python train.py --n_layer=12 --d_model=256 --n_head=4 --n_kv_head=4 --head_dim=64 --d_mlp=1024 --vocab_size=8192 --activation="gelu" --norm="layernorm" --norm_place="pre" --norm_eps=1e-05 --positions="learned" --qk_norm=false --attn_scale=0.125 --bias="none" --tie_embeddings=true --parallel_block=false --init="uniform" --init_std_qkv=0.0221 --init_std_o=0.0221 --init_std_up=0.0221 --init_std_down=0.0 --optimizer="muon_variant" --lr=0.01 --lr_mult_o=4.0 --lr_mult_down=0.7 --beta1=0.95 --lr_head=0.00978 --grad_clip=1.0 --warmup_steps=200 --schedule="wsd" --decay_fraction=0.833 --decay_shape="pow" --final_lr_fraction=0.05 --batch_tokens=65536 --seq_len=512 --doc_mask=true --train_tokens=398100000 --steps=6075 --dataset="wikipedia_en"
MLP neurons of a small language model. Each row is named by its layer, matrix (up: input weights) and neuron, and shows model dimensions 0-95. Each number is 128 + 24 x the weight over its row's rms, rounded and kept within 0 to 255. Numbers have three digits each.
After each neuron's rows, "fires on" lists the tokens most often at its 100 highest values on Wikipedia text that the model never trained on.

L5.up494:128155176110164117077154150143146145159127111096120149083079120132139105145120162143126119149092160126145095104139137142159112072154149106124158124180134105135116133156111135095105147130105144118147102112147092145157137120112122160104112128117151139111120185131081140094103180122124111153
fires on: " (", "ly", "ing", "d", " –", " of"

L3.up915:113154105125123142116151104138157152131146098133135113111112139154118128092121107158156119168088114145160116101105134128113121121108114147110111112106107136145143164153130101121117161088140160128095123133176094165181123115121062119123129132136125119156152166178150151141106123096115149113
fires on: "z", "q", "N", "Z", "PL"

L5.up757:160151121120118133117129098171177087096135122151146147122099113113135099101129085134104141123136138143145167120153113090117151145110113108110135143102144142102134139100120143116170122113135154129117112111096207131122166097140133159134138083132121149112144137117106125121117234120175111113
fires on: " an", "th", ":", "|---|---|", "st"

L7.up714:113146125086169104145113150130140126173147145113111119110126098112116074164150136143111141154162081114119140139143097093138145114123191183107119145101116149130162131152113130113104134119097128106122114140159143148117081121157144110079149108159147173149127108132160134113119163142130157139
fires on: " f", "w", "h", "W", "ip"

L7.up630:158124154187084146115136139148098137108152109162154144138078101123108119115133167090131124120126153086080153089170126141132146137127119117155101136165116090099134142125140132148126087134137102108134149153098126186141110119158105137121153150128095112113141145159146135124133168087100084139
fires on: " of", "er", "or", "ev", "al", "s"

L2.up824:125114125134120099107134126144150127133126132126141182122120106147159151134151188147121139130110140169088138114112130134130073152124145096122135119081131168142118070131150100091137095116101123123155124159125148090125109147131091159126147112172133137123081140114147136102098142123132134156
fires on: " made", " term", " present", " make", "an", "_{"

L5.up696:157156131154144131135138151136138193154096091140113142110166114131160120100128133119124072145111111111102163099159109154114123149099149131090142100133122167142102137170178121126119168101134145099145169159116147113156116131122129151176110101132072158156106105130141140143138114164127141117
fires on: "-", " ", "ton", "tro"

L7.up712:137135135083174132143110074102127134148181078143143148118137143107129116111118146077139159086105207120119134131110117109133139115148134117113094168109168134163148157140117136107145140159128140101104134123118128140153103132129130160122127113096147149180157149054145136125134096134093129158
fires on: "s", " the", "o", ",", " ", " a"

L3.up425:153141126118152143130131130126147093148131086102104142090115100133133106139092133154155131138137088148149112129139076137093168106130129078124079138115132124127177107136154154080130145090139179115097119142095104125152147129135184126062121086146110123114126129131145120112143111141124172146
fires on: "w", " re", ":", " similar", " f", " an"

L7.up187:124152118137132169133116149154123150142107125147056111130137140126123064122127126172173144147123143139128137148123139113095134086089076102128123175125153111153179150117170121161094131118136141147156114150130136107119118120124162159100118122105118136199136131128130101073119108155158165077
fires on: " de", "s", " a", " be", "ities"

L5.up650:113156123079164127136170117121123121163153122101169137134083157159140158091100172096148134107133135120099121109129129132142128097132166104150154122154113125149106095120169135155104119113142121173138119142141142142134077101129139125103145146115169113150162162141076102113081159162104093126
fires on: " to", "ing", "qui", " on", "0", "es"

L5.up184:135145130163130127063133113134132141094083103134143152113112086082133079141152197124149130128139111118169163097168133096081124085148099153168166137146068158145125121122146145142087122115084152154115096182095120104131125130074148162106081139097087090121126119170134132150137126129135134097
fires on: "e", "ce", "se", "te", "east", "é"

L3.up121:159122124138101071115129147148138094139118080113095096154107094145136099139116140144087173145133115095142139164119102126094133101092133122116121198142150112174137120134124148090116125078118156148122166095182117146118130136125098111145137117148160121135109150123114124094131160139126139145
fires on: " have", " were", " has", " He", " was", " get"

L5.up643:154121092127121118101112084122113135135115134148139113126120101137094130097080115147136134131141103133131118078134096168132105117120129132125102113087129147153120154108144154112169140133102140144169110093164110146132112145120099141075138111083109104127136155129107156143137158101140126141
fires on: " |", "ing", "d", " of", "ising", "ly"

L3.up734:086150116155147131131167118143104097132116122144149132113133107107086134124146102107165145127096122130173135124099118136128140118144138136139094134130148106142095147121077143146129166148106119147153187129122133091146123132203109119125124130116084131118121106097165126107108175159144092146
fires on: " of", " his", " presidential", " King", "sław", " Czech"

L2.up766:147110132114186095129155149151150117131092152135144165114129129135122158159133142150090112149121127122113102149132130133072110122088134082174132111122092144136121142153134093105126131088113133145162131173151106158132068073135160155118145123183121137127119150163125136124130119186107123156
fires on: " term", "h", " called", "van", "_{", " provid"

L2.up684:106155101093107127140160167135099105142141119129124091118119119132098132109177118137146140145120107083098140150132150124159130154148140137126149095121136140167137063159123134109157160107094147148129121126145128169097126119154088162113139109137085108151151141107145097146156146101162119106
fires on: "or", "sur", " Dev", "ir", " Kal"

L3.up706:117092131143094149141112130109133074097107160149152123118138111101106148120092122113197144141140117136153117125125110090084133133151159126158085139094174113157128179159107161117096150137077127101130153092074152139128111147147105106158107120143116097155106129155125119164149132138124087124
fires on: " his", " Minister", " King", " for", " vice", "’"

L7.up394:121166137141109128082128162138132136127126146111141094141115092116161119101158132120157157157125068116111102112149132118154116121150144110134156120155111109149122155170157144149054167139123100112122137145168109130155111150113109084138151111147089124120085123113140120078131113151161146154
fires on: "s", "\"", " ", "}", "ed"

L7.up595:152101161103105104140170123084138097124122158139091155124146154094115083108131112139115146105107114144125155141111146136113075113109142112169133099134075176127155147089151112157142160142154127122186150112108107139097108133099091101158120152134151093134134117153156137139160187134139129163
fires on: " number", " Party", "or", " name", " order"

L5.up803:130108127158117111122113104133121143121144142062141105145124161095122097113107116146109132109158132127105117086118132194126127130127150105134102141131118108113152137133178175138129130107117125114154162100147095124164097166132132134070128124120129121066150132095129136156101181137150107156
fires on: " ", "st", "d", "ly"

L7.up869:118162121087142132128114116161147112150157129077151092130124118120150148116120198099099128091109098143139089153099097154093084144071112098154151112129138103141149118122134116105143154115123131163148136107161116116129102149133096128141122164132138136152148131132128148133127161135106156162
fires on: " |", " by", " to", " from", " on"

L8.up995:130112146122110147115142135104107134056091136117131121135093143144120127094140134143156116119155145090120147167158138146148148089097146124130099165141135105140143128129139096084113127159134153212159165173097070117113120103187127132132141156122109149120130140131127122098106145098104100142
fires on: "s", ":", " of", " ", "."

L2.up51:124119132144152106149120114136160087118126177130121157136129104151100071113140179135098130123143118138140131164092143140108133148073131125127131112145110124091118145110144117116138119123103137134142147118144121137151141136125126124152114143169140103128145130162127104120159071148114094155
fires on: "en", "an", "yl", " bond", " final"

L3.up966:131138101113144141132150130117140108132093137104093165107113140156111137116142068142164148107126072132063168102143119117119158087126115087082128130112122122129098151136109113129103176160109136175138117147170165101168143155202162148142117092097142125129126140092103163128139094140096127108
fires on: " of", ",", " &", " and", " +", " –"

L7.up295:157138137131119121151131130124137119110138110079142149137113119100115099110151131093129132151153117133091133134120150135171117130120142157098137131158148106115142119154112142096104108135144136154134086145132152117082076114121118130137129102147125090122179097164124160135098123144149179144
fires on: "s", "4", "2", "H", " length"

L8.up493:143131115113080156125137068142143083131083143134128112117136123095128118082117104122140084131131159128179128067109142150156144089149104091159140153145156131126119114146135136133124097160155115168131118145148102110123169099103113137137132142138116125108135085110168144162140103130108128109
fires on: "2", "d", "3", "zh", " S"

L8.up914:156117149121123048136091089203152151106093101123119136131125125129076106148123143147125164122139130158093093134162133118145186100121128177114103101114130116154119121116142096129116133124148137161177102159135106122124142107137120086115158120107107142111111127155155103151144120099139112157
fires on: "th", "'", "n", "et", "t", "e"

L3.up929:108118198142132141082155135128116106134092149172140118145129150132110146116121144147165123180105136133159131102149120131130113118113119125142138088179132155144127109096140117122080134151142172108145120131142176154141136152144120143139129166122127139073134158117142111118132147132118132109
fires on: "ly", "se", "ally"

L7.up371:145094084135150140087138107151124156147112139124139146126156110123154117113131125089117105129106112091109120091148159134139091113103137153099078108144119111149120146150157094150108161127143080122082130113099157136137125113138104101117136154115101125169130128168145101118100113155137149127
fires on: "-", " ", "ud", " strong", "ed"

L8.up536:090139111161129123096142144114127106116126073128142152156121120144180132105089147090157153121116129138118131105131117143082126132188085093117102157132181106080123132130084103130094183125162152149156178120125138119145152151120163155120101129133128154157146107102117142119106126123100124123
fires on: " and", " on", " of", " (", " |"

L3.up361:128162185137118087106112137114126158113151097106102101108114115127099146118112142105129117097148114113112118133146123142082110128096113131084136197174127131128142165158117137149116144162116104158153125148123183135131134125121134130119083151173123148154121117114158079132178172141109083135
fires on: "de", "ne", " Christ", "te", "ben"

L2.up583:134134109090110128161068136082125156141101112128139130102101152154119112101164119067104168154132123114138132172155131149159111153143081165097136115111126118128133107100120119125077129147136093141132127141109119162148136113114129122120139152133103153127095121121108110122166146139114120091
fires on: "si", " mi", "ani", "zi", " Di"

L5.up592:154158078152159143121159131125128148132110138124094071112120121139157124149110114160124176082102150111164139157096132095092082121151162127172144165118148114169123144169102117106088144105117137131162137107174103130108106067087141110142122119129119120143122153112157109117178170109159114112
fires on: ",", " he", " He"

L3.up599:164176097151137123121125166110163101145137118116191120139146094132194178167093110126099104088112117121100085122114106103122113146092121091154124108122109137151171117156116118154096087156124118153129105110142128112157128113099113135109139130146097126115107113183101160158121111145143164158
fires on: " from", "ill", " using", " ft", " by"

L5.up260:126186103126146165119115138151149124151077154171118139123173137115131156085143102106199104118137153133094168132119101141128136122124121151102118150100142125128119156168088145164135083091105140165128058144083112158099138139151115132126166144137113114142102126156122119141116158105131130120
fires on: "s", "lip", "age", "ment", "tion"

L7.up99:141142127130134109126082110153160139122134099095194118121118105106173121153150089105142177132147124116126146090152112116127117157153114121109098144113137128121177136135119130095149146080121104146124105122148177146124141126139145121120116127102132081132120101176140141155144146103133151087
fires on: "0", "s", "2", "ig"

L3.up530:167177132130127117132176121141130095107144171115098156122101101147135124128062175144112060131143105141124087112119123136091156103074165136155093118134149122105106146149137138094124087116151132121120189138141143105091137174133147100128160135146110097128138138146143079143117156126157146137
fires on: "'", "yl", "an", "I"

L8.up923:149176115139155130182150155139139130135110140124115127170116146124125115145133144152100129144070105141109103122086147107124145119104130136134197160141136129131098087130158083124142111159119131114140149125182134128095110092125135122069113135143138168139116112147113135132147140107123108089
fires on: " be", "ly", " he", " had", " already", " have"

L8.up689:128177118124137156136141127170137149141132097133160148110106069087136131101155123121152117142117150134143106120130142140108168108153135099134132129141157132115144128116164088115150079115113121150168141154182123131111092154119175142118131126125130126170113148146147130131165107113115124064
fires on: " as", "s", "as", " de"

L3.up965:158115101119134161146142169075168142123091104092108114120095146145173118129132143157135120080139141160138105097133107136108132159140107099136117144114140115118060143115151132134143129141122152153103129161198169160161090099139114134132127103096093166118131141087106167111122143109106127110
fires on: " ", ")", "]", " la", " c", "is"

L7.up954:101137102115107135145137111122153132153098146120153111133102091092138157172109148159104140108140111108140100136075153106116152111140096086125182151145139105137125161146095177116123196150122140111168155100148145145117103122151164163134173094160135121157124143104156165150153137127165147140
fires on: "s", " and", ",", " as", " its", " to"

L7.up553:127146133123148157178120105139098142149153135132132199147139136134144123152162116116153073118091110133154148132121116119122141102163126184102110138144141149157130126138113128120124120174119123087092124136153098157167099146127119107101124133116083134132196148134087138114130150122121133113
fires on: " ", "2", ",", "i", "ter"

L5.up399:132128129115130159125118119152144123113093149113141166130128064106134115140105140155092098108138134055156097118168166104158125124124091129147138139091125174115137081120108143140076169128106110138134105150166139144115113184097131122105164151124111113103100137101143092144068142114154120152
fires on: "t", "te", "d", "et", "e", "rup"

L2.up571:186138136126127121123154146103133120121127152126129146083132197112101132089141116165144146144169112147130124125104146113152141104130135105115120148135169146144092112144126133102063128141100098140140166147099104148162100149114096113149176143119142131134105124121204159146092101176120083104
fires on: ")", " I", " (", " For", " for", " Du"

L2.up59:120105136149147150159132177155108150105112121092113067112137180130149085142119128162142121135143126124083139120113098131130160103131173073111136129106146119145117136173153103115147105146142139165122136137171149077133091127090140140137156135134081134130100124138143096128150145113150157102
fires on: "et", " c", "at"